{
  "num_hidden_layers": 8,
  "hidden_size": 576,
  "num_attention_heads": 6,
  "num_key_value_heads": 1,
  "head_dim": 96,
  "intermediate_size": 1728,
  "vocab_size": 16384,
  "hidden_act": "squared_relu",
  "norm": "rmsnorm",
  "norm_place": "pre",
  "norm_eps": 1e-06,
  "positions": "rope",
  "rope_theta": 2130.0,
  "rope_fraction": 0.75,
  "qk_norm": false,
  "attn_scale": 0.102,
  "bias": "none",
  "tie_word_embeddings": false,
  "parallel_block": false,
  "init": "normal",
  "init_std_qkv": 0.0275,
  "init_std_o": 0.0,
  "init_std_up": 0.0275,
  "init_std_down": 0.0,
  "optimizer": "muon_variant",
  "learning_rate": 0.00427,
  "lr_mult_qkv": 0.4,
  "lr_mult_o": 4.0,
  "beta1": 0.95,
  "lr_head": 0.00264,
  "max_grad_norm": 1.0,
  "warmup_steps": 200,
  "schedule": "wsd",
  "decay_fraction": 0.671,
  "decay_shape": "pow",
  "final_lr_fraction": 0.0,
  "batch_tokens": [16384, 32768, 49152],
  "max_seq_len": 384,
  "doc_mask": true,
  "z_loss": 1e-05,
  "train_tokens": 335500000,
  "max_steps": 11656,
  "dataset": "wikipedia_en"
}
MLP neurons of a small language model. Each row is named by its layer, matrix (down: output weights) and neuron, and shows model dimensions 128-191. Each number is 200 + 30 x the weight over its row's rms, rounded and kept within 0 to 999.
A block is one neuron, or neurons of one layer that tend to fire together. Before each block is what it responds to, as a language model described it from the Wikipedia text at the highest values.

Ordinal suffixes after digits, especially century and unit numbers (19th century, 23rd Armoured, 2nd Kentucky), plus "years" after counts like "50 years".
L2.down49,190,246,209,210,209,196,159,182,164,242,238,227,224,227,190,186,203,166,154,187,216,274,166,209,187,187,205,197,218,214,198,227,183,153,237,193,168,236,169,203,142,205,159,226,229,211,216,215,193,184,173,230,164,170,178,149,194,234,194,236,151,218,231,193
L2.down142,167,201,242,171,203,248,183,221,238,192,178,205,150,220,238,215,214,199,205,211,237,233,210,166,210,215,198,179,214,151,205,237,230,202,192,282,215,248,171,208,177,198,202,232,227,170,215,263,236,216,209,196,171,202,159,229,185,165,249,217,237,248,202,212
L2.down393,161,221,169,184,199,220,176,245,206,184,232,222,198,219,198,217,181,192,176,185,218,186,255,252,188,168,193,181,213,229,228,228,235,142,226,231,211,278,205,237,208,195,190,199,173,166,253,272,201,158,203,256,154,197,230,191,137,184,195,188,211,209,190,224
L2.down515,157,248,169,158,193,201,199,231,173,177,205,194,148,198,198,188,217,209,233,200,220,191,190,188,146,196,219,179,141,281,226,216,212,199,175,172,157,191,211,164,258,194,199,170,177,217,239,240,174,237,173,187,187,147,233,245,179,171,163,226,177,149,186,183
L2.down606,167,232,197,212,200,201,259,207,174,202,255,162,220,264,196,202,180,166,244,217,204,231,211,216,222,171,182,249,177,208,182,201,124,230,194,174,170,203,223,152,165,194,187,193,115,180,234,171,232,170,199,233,206,201,190,255,197,170,217,245,200,175,190,187
L2.down1299,196,155,267,168,215,149,229,223,187,198,150,198,241,179,181,248,175,219,204,198,192,225,247,244,146,198,225,263,191,182,227,226,193,249,237,147,220,178,209,117,214,210,212,197,174,188,216,184,206,218,204,186,230,206,190,230,238,196,237,246,160,202,176,206
L2.down1537,132,160,164,211,219,220,173,198,206,158,226,212,190,159,184,203,193,234,188,236,223,224,247,208,229,222,182,191,242,257,161,199,171,215,195,155,200,249,243,228,189,292,191,121,240,209,204,194,202,182,221,237,255,145,208,221,187,215,221,159,240,196,212,216
L2.down1722,243,139,238,210,175,264,210,172,233,247,187,236,212,236,176,212,216,179,174,178,173,179,225,185,177,160,202,168,152,278,230,189,216,190,163,216,220,241,211,183,191,202,229,178,166,164,191,133,215,206,208,231,168,145,218,217,200,195,203,189,198,160,212,214

Words that open a time reference, before the year, century or period is named, such as early, mid, in November, since, and in Early life and.
L4.down75,211,211,158,178,193,170,202,198,186,213,184,232,197,215,278,155,165,224,230,212,162,204,163,214,189,227,208,170,194,237,218,201,204,127,241,246,202,205,156,199,235,180,160,213,197,208,177,203,202,163,164,165,242,234,196,219,230,209,237,263,192,211,257,233
L4.down136,247,170,193,194,196,190,230,210,200,181,197,214,246,214,143,174,167,213,207,258,236,238,231,250,190,179,206,215,186,194,181,249,206,232,182,206,172,170,219,202,181,177,172,172,240,213,236,188,223,214,245,171,225,164,256,220,212,213,219,197,175,173,185,181
L4.down722,180,192,233,161,208,205,218,139,186,184,181,232,148,234,238,158,208,181,215,200,196,203,174,200,171,238,182,161,201,214,186,206,153,182,171,241,184,219,218,208,188,244,154,197,246,229,224,167,193,215,222,210,147,245,210,212,239,181,208,214,202,217,232,215
L4.down1066,251,240,163,207,200,193,202,222,222,143,210,297,167,156,192,188,220,170,166,194,209,182,226,233,233,192,168,180,169,179,190,222,236,166,259,215,191,197,197,211,271,175,199,213,178,223,139,236,164,262,167,206,199,213,274,196,209,162,193,230,184,162,304,265
L4.down1068,208,234,192,167,198,226,208,190,165,249,179,195,246,166,185,193,177,230,230,202,197,207,152,284,241,182,206,193,257,182,224,258,217,227,180,204,175,192,161,193,166,203,233,177,177,195,182,186,210,232,254,163,183,192,160,209,199,176,233,140,205,235,223,221
L4.down1144,223,151,178,222,203,215,166,240,222,188,238,222,225,215,170,227,103,202,211,187,209,242,185,181,231,230,218,186,169,174,265,225,210,234,179,226,161,185,164,224,229,164,200,222,216,157,215,237,180,173,197,222,224,185,186,159,170,201,184,204,198,209,210,186
L4.down1209,202,249,213,217,218,187,197,181,227,203,227,265,222,130,218,246,183,204,189,194,259,132,241,213,165,211,190,256,196,144,224,248,135,194,151,166,252,172,173,188,147,195,204,199,156,190,177,210,158,172,203,147,195,234,157,244,194,132,243,193,203,171,230,135
L4.down1400,175,162,166,167,204,189,171,172,197,204,227,158,196,191,247,184,196,193,186,183,208,159,166,210,175,167,217,197,179,209,245,161,241,164,154,188,211,179,230,249,219,228,223,227,251,185,166,226,175,157,185,241,212,205,108,206,247,172,183,177,190,194,268,236

Word-piece tokens in the middle of proper names, usually places or people in lists and tables, such as Barn-st-able, Ston-ew-all, Bell-un-o.
L2.down87,180,216,204,210,207,202,184,203,182,199,216,204,195,211,165,161,193,217,218,232,130,202,223,180,208,157,175,204,179,217,224,196,251,195,214,143,209,240,228,164,206,180,146,186,197,195,206,237,195,228,196,181,168,197,232,229,206,228,226,210,218,224,188,229
L2.down251,192,251,195,221,181,233,224,239,144,202,217,211,183,240,247,206,190,171,229,258,203,179,216,217,179,215,188,169,170,196,182,274,129,207,178,193,175,182,190,165,213,194,208,182,167,200,150,225,231,144,160,200,182,201,206,195,181,213,223,188,163,187,187,204
L2.down556,210,169,179,225,194,205,222,177,260,221,233,200,199,207,156,220,171,219,232,246,236,214,216,165,232,216,200,224,146,183,207,186,197,191,254,201,181,151,194,201,214,183,243,245,214,190,155,240,198,251,195,208,223,243,189,211,196,199,177,152,271,200,170,213
L2.down1115,231,212,193,190,215,224,224,172,203,241,218,196,207,213,205,172,197,196,161,203,241,143,193,135,112,278,232,194,250,161,180,158,221,209,179,152,222,206,208,205,205,184,178,223,165,246,236,217,213,234,194,242,211,205,210,202,195,146,210,189,177,199,194,191
L2.down1289,232,221,187,180,175,162,147,176,147,214,237,168,230,222,221,158,137,201,181,227,231,230,215,194,193,234,210,116,196,244,205,153,225,200,203,215,186,221,177,194,221,230,168,184,193,198,227,192,222,209,204,206,196,213,157,194,187,179,244,118,228,202,225,190
L2.down1291,245,188,247,175,185,192,207,201,198,177,220,177,237,232,205,233,191,153,212,202,193,193,199,187,183,173,166,202,226,237,234,250,198,186,175,199,230,223,188,257,201,192,177,169,273,242,218,190,235,185,186,206,212,186,183,176,207,177,213,188,183,202,172,188
L2.down1323,218,275,221,206,187,195,252,147,192,227,229,214,150,200,198,223,159,215,237,190,159,159,203,164,154,194,197,180,190,184,180,208,225,257,220,194,185,166,175,165,226,104,194,219,236,154,213,169,238,188,172,225,193,175,221,174,172,251,210,258,201,227,176,204
L2.down1344,180,247,165,192,215,186,199,147,160,168,216,132,205,189,227,246,145,183,202,248,171,179,227,169,203,180,188,190,153,221,194,168,202,210,197,178,213,246,144,171,212,193,189,213,287,185,228,242,230,263,246,142,174,203,149,232,236,165,192,253,215,260,121,245

First word piece of a quoted song, album or work title, often a capital L (Liberation, Livestock, Lucky), and sometimes mid-name fragments in foreign proper nouns.
L4.down74,245,197,226,154,167,160,228,162,174,212,200,158,177,250,164,214,227,235,196,256,243,168,216,165,224,190,163,166,264,242,217,192,153,231,179,187,202,184,254,152,217,190,240,214,198,210,188,181,189,216,249,214,248,227,173,251,221,179,204,219,201,182,199,224
L4.down79,155,238,231,187,187,203,205,217,216,228,200,213,185,204,199,205,211,225,212,213,214,171,200,123,187,211,223,228,180,214,191,223,181,219,166,84,182,197,213,173,161,179,210,211,183,193,251,180,250,176,191,280,211,227,213,241,181,203,159,165,210,192,184,210
L4.down97,195,203,230,224,235,237,153,210,201,195,154,233,223,182,214,211,201,200,241,190,191,194,250,206,271,184,183,192,212,179,182,225,156,175,216,184,206,227,211,175,178,178,170,179,204,244,190,221,167,167,168,191,232,204,207,206,142,178,189,122,279,177,179,229
L4.down101,234,263,233,169,168,184,274,213,191,169,209,185,231,202,189,220,174,145,180,281,240,173,225,156,232,188,151,184,171,172,190,218,206,209,214,201,259,198,158,193,178,164,183,286,150,109,205,170,188,213,174,248,225,202,152,267,259,231,199,188,262,218,159,187
L4.down259,140,199,194,194,177,159,180,188,219,171,205,168,197,262,231,199,172,256,210,253,229,164,216,243,193,203,187,207,171,184,120,178,163,228,262,184,203,265,219,223,195,160,199,186,260,186,226,258,238,291,158,228,220,236,223,220,220,180,214,180,193,185,247,171
L4.down658,201,143,241,173,245,210,199,253,158,172,195,233,221,137,195,240,162,214,155,193,257,223,163,185,202,187,182,226,211,191,225,194,114,170,131,213,218,195,203,223,182,251,162,195,183,217,195,204,211,219,184,185,177,202,207,255,196,226,172,180,190,269,187,224
L4.down1024,242,264,207,168,170,188,253,154,192,239,167,150,212,226,217,176,201,243,184,206,209,158,244,100,136,170,229,213,208,226,180,258,162,183,155,180,206,210,208,145,193,193,253,202,193,197,200,217,161,195,140,251,190,171,176,232,203,178,225,183,220,244,188,261
L4.down1425,167,216,198,252,233,192,220,214,242,190,270,229,196,151,229,200,154,174,185,224,203,239,184,223,213,158,201,175,166,229,189,156,184,209,174,171,213,144,150,143,220,181,140,214,222,210,156,259,196,184,162,176,232,181,250,248,221,277,168,144,204,185,240,193

Capitalized words, often pronouns or function words, in the middle of song, album, book or show titles, such as Let It Roll, What You Want, Look at Me Now.
L2.down258,206,216,181,226,175,175,167,242,243,159,218,204,208,169,158,235,144,218,164,179,235,193,241,179,246,168,216,171,169,170,213,198,238,262,212,153,213,174,184,145,220,211,183,163,232,142,252,212,176,230,249,241,224,186,171,186,184,186,216,190,231,184,242,190
L2.down298,197,197,139,204,192,240,183,155,214,202,236,104,173,206,181,194,226,256,147,199,249,145,195,165,202,170,151,219,186,188,206,211,197,203,240,168,214,184,273,177,151,157,180,186,173,149,297,222,197,184,153,211,210,224,200,214,197,152,233,208,188,202,157,185
L2.down924,207,215,259,182,229,196,229,242,152,158,203,181,215,208,200,193,131,238,170,157,216,222,185,214,274,216,182,190,230,159,231,205,253,260,220,140,193,254,204,205,181,227,205,199,233,176,173,251,225,188,185,239,201,224,192,193,200,195,203,224,201,185,179,187
L2.down1268,196,238,196,154,185,198,177,163,219,206,143,145,163,212,154,188,141,199,182,205,222,213,188,220,227,209,162,250,175,195,139,195,230,213,253,196,195,182,262,195,177,205,162,161,170,168,210,214,189,227,181,236,217,239,214,290,256,165,152,185,191,198,211,230
L2.down1395,173,205,161,203,191,198,178,149,189,239,217,209,249,183,235,160,156,245,227,279,167,162,196,220,215,223,241,256,233,226,252,228,162,122,216,210,191,151,192,187,96,228,212,216,172,194,241,178,205,239,205,208,248,222,258,216,205,208,170,190,176,244,172,192
L2.down1540,123,241,180,259,218,221,214,241,181,251,179,196,232,264,238,199,159,199,222,189,261,209,250,213,223,169,186,199,220,229,240,193,259,194,227,197,216,237,185,216,205,167,189,202,156,150,189,168,200,198,159,208,167,187,200,220,186,204,138,243,215,242,203,209
L2.down1594,227,201,183,229,170,185,285,199,186,211,191,302,225,203,259,228,170,218,146,170,226,216,202,148,226,188,250,191,243,214,196,186,142,184,153,164,199,274,201,243,172,163,164,198,171,212,212,176,188,150,181,164,185,215,178,161,207,179,219,182,191,201,174,231
L2.down1678,248,227,220,222,188,200,196,222,232,206,153,224,186,183,243,189,184,227,194,218,132,196,269,156,256,196,229,209,188,231,221,184,211,224,213,172,228,197,149,198,236,213,128,213,212,203,166,229,176,151,152,150,147,182,231,179,119,212,199,194,181,230,194,227

Final word piece of a proper name already seen earlier in the text, such as du Pont, al-Shabaab, Qarabağ, often followed by punctuation or was.
L3.down1484,148,220,224,154,210,252,195,199,215,235,205,221,195,212,192,200,267,191,244,224,204,224,271,256,165,179,194,179,237,188,231,198,187,185,213,193,204,172,220,216,204,168,228,196,157,205,233,249,212,176,172,181,212,213,241,181,174,239,252,173,178,234,187,240

Word pieces inside or ending rare proper names, mostly surnames and places in lists and tables, e.g. Hart-le-pool, Fried-man, Melt-zer.
L4.down441,222,173,195,246,162,187,242,215,195,161,252,179,133,213,153,236,212,252,232,167,194,210,162,197,163,188,191,221,234,236,229,134,222,169,181,177,155,225,179,193,267,166,220,194,256,185,232,185,158,193,149,180,250,219,203,189,228,226,121,266,199,164,173,240
L4.down590,217,163,190,226,203,202,145,218,258,179,164,229,186,214,215,210,215,166,201,223,167,191,171,206,209,199,155,152,190,212,238,202,205,142,198,118,151,173,229,161,220,144,243,190,210,228,217,191,211,225,194,186,221,180,228,172,252,165,202,157,205,157,167,188
L4.down747,211,210,211,174,242,264,216,174,207,245,169,226,136,180,229,229,190,166,227,175,207,278,201,112,211,186,245,184,189,265,225,198,205,184,169,271,233,161,246,163,162,211,197,171,233,178,163,180,214,185,177,184,154,183,244,250,151,197,222,196,192,199,214,213
L4.down813,189,170,201,207,201,214,164,162,189,191,228,166,246,144,168,198,232,222,188,233,235,179,202,190,191,214,202,245,206,152,192,132,207,214,236,234,148,211,234,222,174,220,190,193,173,197,213,220,193,201,122,226,229,277,183,162,174,239,219,233,236,162,184,228
L4.down925,156,207,206,221,188,188,218,205,207,203,261,197,189,227,228,186,167,226,222,119,186,184,219,189,207,223,135,204,221,205,162,198,196,205,197,210,191,195,154,178,180,204,133,207,201,166,192,249,190,228,184,213,137,237,168,199,247,229,169,266,209,147,221,211
L4.down1076,176,205,181,219,192,166,256,191,221,205,182,275,165,200,189,193,185,187,193,211,220,228,163,204,199,181,235,228,185,185,225,219,219,209,177,209,153,139,179,171,203,221,169,210,218,202,143,212,259,226,208,183,160,200,174,204,168,195,266,175,156,164,216,183
L4.down1508,158,222,209,208,260,241,181,175,216,208,233,228,194,176,221,208,223,119,234,201,221,197,239,198,156,128,208,234,153,219,205,252,159,194,170,221,227,217,181,147,209,254,153,207,180,209,205,114,214,184,196,267,215,156,151,153,213,225,266,192,197,164,204,205
L4.down1703,134,214,190,122,190,176,220,192,229,236,194,225,228,173,182,211,213,226,159,195,193,172,182,224,193,253,180,257,213,188,219,160,188,208,250,226,164,170,197,216,182,164,232,157,190,179,223,226,216,160,165,227,206,232,236,223,234,165,163,174,171,224,221,157

Words or first word pieces in the middle of multiword titles, mostly songs, books and films, often after of/The/You: "It's Time For Love", "Smoke of Dreams", Stolen Bases.
L3.down1061,198,231,202,212,180,170,219,178,216,173,255,169,205,220,220,213,156,214,259,172,199,192,194,168,206,205,192,213,164,190,182,244,230,239,241,159,188,172,247,208,205,175,169,223,109,214,209,207,249,231,165,223,215,253,193,243,226,151,225,286,159,198,222,262

Prepositions in biographies that come just before a school or degree name, like educated at, graduate of, undergraduate at; weaker on other affiliation or date words.
L3.down1247,179,159,204,247,213,192,215,214,197,217,193,186,198,210,131,225,115,180,227,187,213,194,240,232,193,217,218,180,213,204,148,167,159,184,191,222,199,207,173,251,221,176,190,215,206,177,185,136,176,197,210,269,191,211,262,202,167,191,175,228,203,226,220,194

Unit abbreviations or joiners right after a numeral, mostly the in in converted measurements like 1.6 in and 6 ft 3 in, plus m, mm, ×, –, -c.
L2.down2,213,137,196,178,188,170,238,226,166,216,242,200,226,214,165,211,162,230,239,193,203,243,193,204,178,214,220,192,236,206,212,134,214,185,176,193,163,202,196,159,188,176,218,221,223,217,170,173,192,210,231,188,233,159,207,226,227,191,212,242,181,228,228,201
L2.down119,180,221,149,158,202,273,142,188,244,273,192,205,195,175,176,231,246,186,171,196,192,203,160,190,207,232,190,208,194,210,203,155,197,196,267,116,235,180,234,187,212,155,187,163,208,191,217,242,161,223,212,217,207,226,208,255,185,168,149,219,217,192,205,198
L2.down696,220,170,159,185,195,160,168,245,204,174,215,211,200,190,164,210,187,149,222,177,212,239,218,175,237,202,177,189,194,230,163,168,146,220,215,177,142,189,151,219,165,234,203,209,179,196,224,182,211,232,161,208,185,191,211,218,197,188,209,199,216,187,188,192
L2.down731,175,196,182,244,195,233,228,227,186,241,238,193,225,217,216,197,158,193,156,191,211,193,165,246,178,170,168,266,226,213,155,219,194,224,210,191,162,194,222,153,170,190,174,196,197,160,188,188,165,222,211,255,245,169,222,283,201,178,143,228,221,255,174,254
L2.down790,149,250,235,238,178,156,226,230,255,123,190,167,201,255,176,215,169,191,212,205,216,199,187,255,186,132,173,160,202,187,237,235,209,168,171,189,245,251,208,165,167,176,247,186,201,187,213,161,208,211,215,183,169,203,187,179,112,213,233,234,203,236,210,225
L2.down898,163,251,185,287,166,175,160,205,204,120,184,185,221,212,141,270,206,186,190,186,165,236,181,201,201,189,178,212,185,198,218,127,152,179,217,162,209,229,198,183,229,157,212,194,232,152,236,196,197,193,175,175,219,217,206,209,159,177,143,199,213,177,186,174
L2.down967,198,190,205,220,207,155,233,234,189,180,213,151,147,210,212,197,174,156,198,203,195,210,168,201,188,146,205,251,204,185,204,170,215,119,189,153,221,163,202,203,209,182,199,203,236,221,188,173,243,227,198,170,210,213,182,178,226,237,187,171,201,260,227,158
L2.down998,187,199,234,177,143,179,165,248,221,204,170,158,170,180,213,186,165,168,161,201,251,201,198,197,251,171,213,196,186,213,193,136,173,245,213,233,215,141,220,240,274,194,167,215,196,204,178,206,213,148,180,224,246,205,207,228,169,232,101,167,256,210,187,222

Middle or final word pieces of multi-token surnames, sometimes place names, in tables, cast lists and bios, e.g. Bou-lez, Rosenth-al, Fort My-ers.
L3.down1212,123,257,190,185,230,187,234,153,197,243,172,220,181,164,150,176,215,158,143,164,199,217,134,124,205,203,181,211,205,166,179,193,203,195,195,168,176,180,164,194,222,186,172,178,161,206,185,204,233,172,251,210,166,186,238,176,224,236,212,146,226,233,220,195

Final word or word piece completing a multi-part name or field term, e.g. graphic design, Account-ing, South Carolina, Stax Records.
L4.down40,211,226,204,191,220,238,174,262,175,130,138,181,184,219,183,143,186,245,178,158,180,170,246,209,130,227,177,197,202,213,193,223,231,198,184,200,189,161,195,179,194,216,219,237,225,227,179,213,176,205,239,275,156,251,226,160,200,177,222,195,222,180,233,223
L4.down357,211,228,174,219,180,250,212,166,257,201,240,206,214,176,171,269,188,176,194,217,228,231,197,185,201,201,220,188,243,193,182,181,218,193,229,231,244,210,176,215,231,196,179,252,185,210,218,226,166,201,229,181,182,181,202,206,205,210,196,251,213,252,191,208
L4.down434,246,174,245,238,230,180,180,200,206,203,209,136,214,201,187,250,211,164,227,212,236,198,218,123,180,241,191,302,218,195,167,227,176,207,168,251,158,207,211,191,190,209,222,225,214,209,174,229,186,179,221,179,197,221,177,204,178,188,224,183,204,196,272,157
L4.down446,173,151,141,177,230,237,195,220,251,161,230,200,213,162,219,212,195,170,172,169,228,196,219,245,151,213,188,168,196,273,202,223,179,217,248,188,229,220,213,200,191,193,197,185,216,225,197,216,201,218,173,177,206,201,160,199,206,194,245,246,195,188,165,186
L4.down705,221,179,234,226,211,186,170,208,173,231,204,226,231,186,224,178,194,178,176,222,162,229,224,193,148,191,214,201,205,209,184,188,163,202,219,200,207,204,207,205,243,164,191,245,245,188,212,178,214,198,148,204,167,234,171,177,216,175,213,219,231,256,192,171
L4.down1052,181,232,206,199,178,198,190,161,219,166,179,179,231,234,142,183,170,168,198,174,218,196,163,212,205,238,174,172,173,226,180,267,197,245,165,155,161,163,238,203,174,188,198,188,186,204,175,213,199,126,198,246,178,203,183,274,228,181,221,180,215,253,185,141
L4.down1499,179,203,200,180,227,196,225,190,232,238,142,189,200,227,191,174,166,169,148,188,221,228,215,216,169,195,185,187,184,203,198,145,228,182,154,198,171,194,213,168,169,213,207,152,198,190,207,235,222,196,231,217,186,189,239,204,210,214,202,178,210,155,218,223
L4.down1540,188,187,230,188,221,200,228,149,224,126,211,189,223,245,192,193,175,169,165,212,159,200,236,185,223,200,184,169,180,180,188,220,157,188,220,220,207,193,203,221,182,217,191,159,261,197,238,184,225,197,167,184,194,232,218,224,213,167,162,191,200,247,177,204

Prepositions and "the" right after a noun or verb, introducing the place or target it is on or applied to: "scales on", "ring around", "superkick on", "head to the".
L3.down1436,210,184,213,255,225,201,159,206,237,141,219,153,200,192,185,198,194,196,216,227,191,210,140,178,187,191,204,207,239,231,165,217,236,201,162,221,235,190,171,190,220,194,172,185,131,191,193,209,136,191,227,231,180,201,229,269,255,209,173,250,213,201,174,199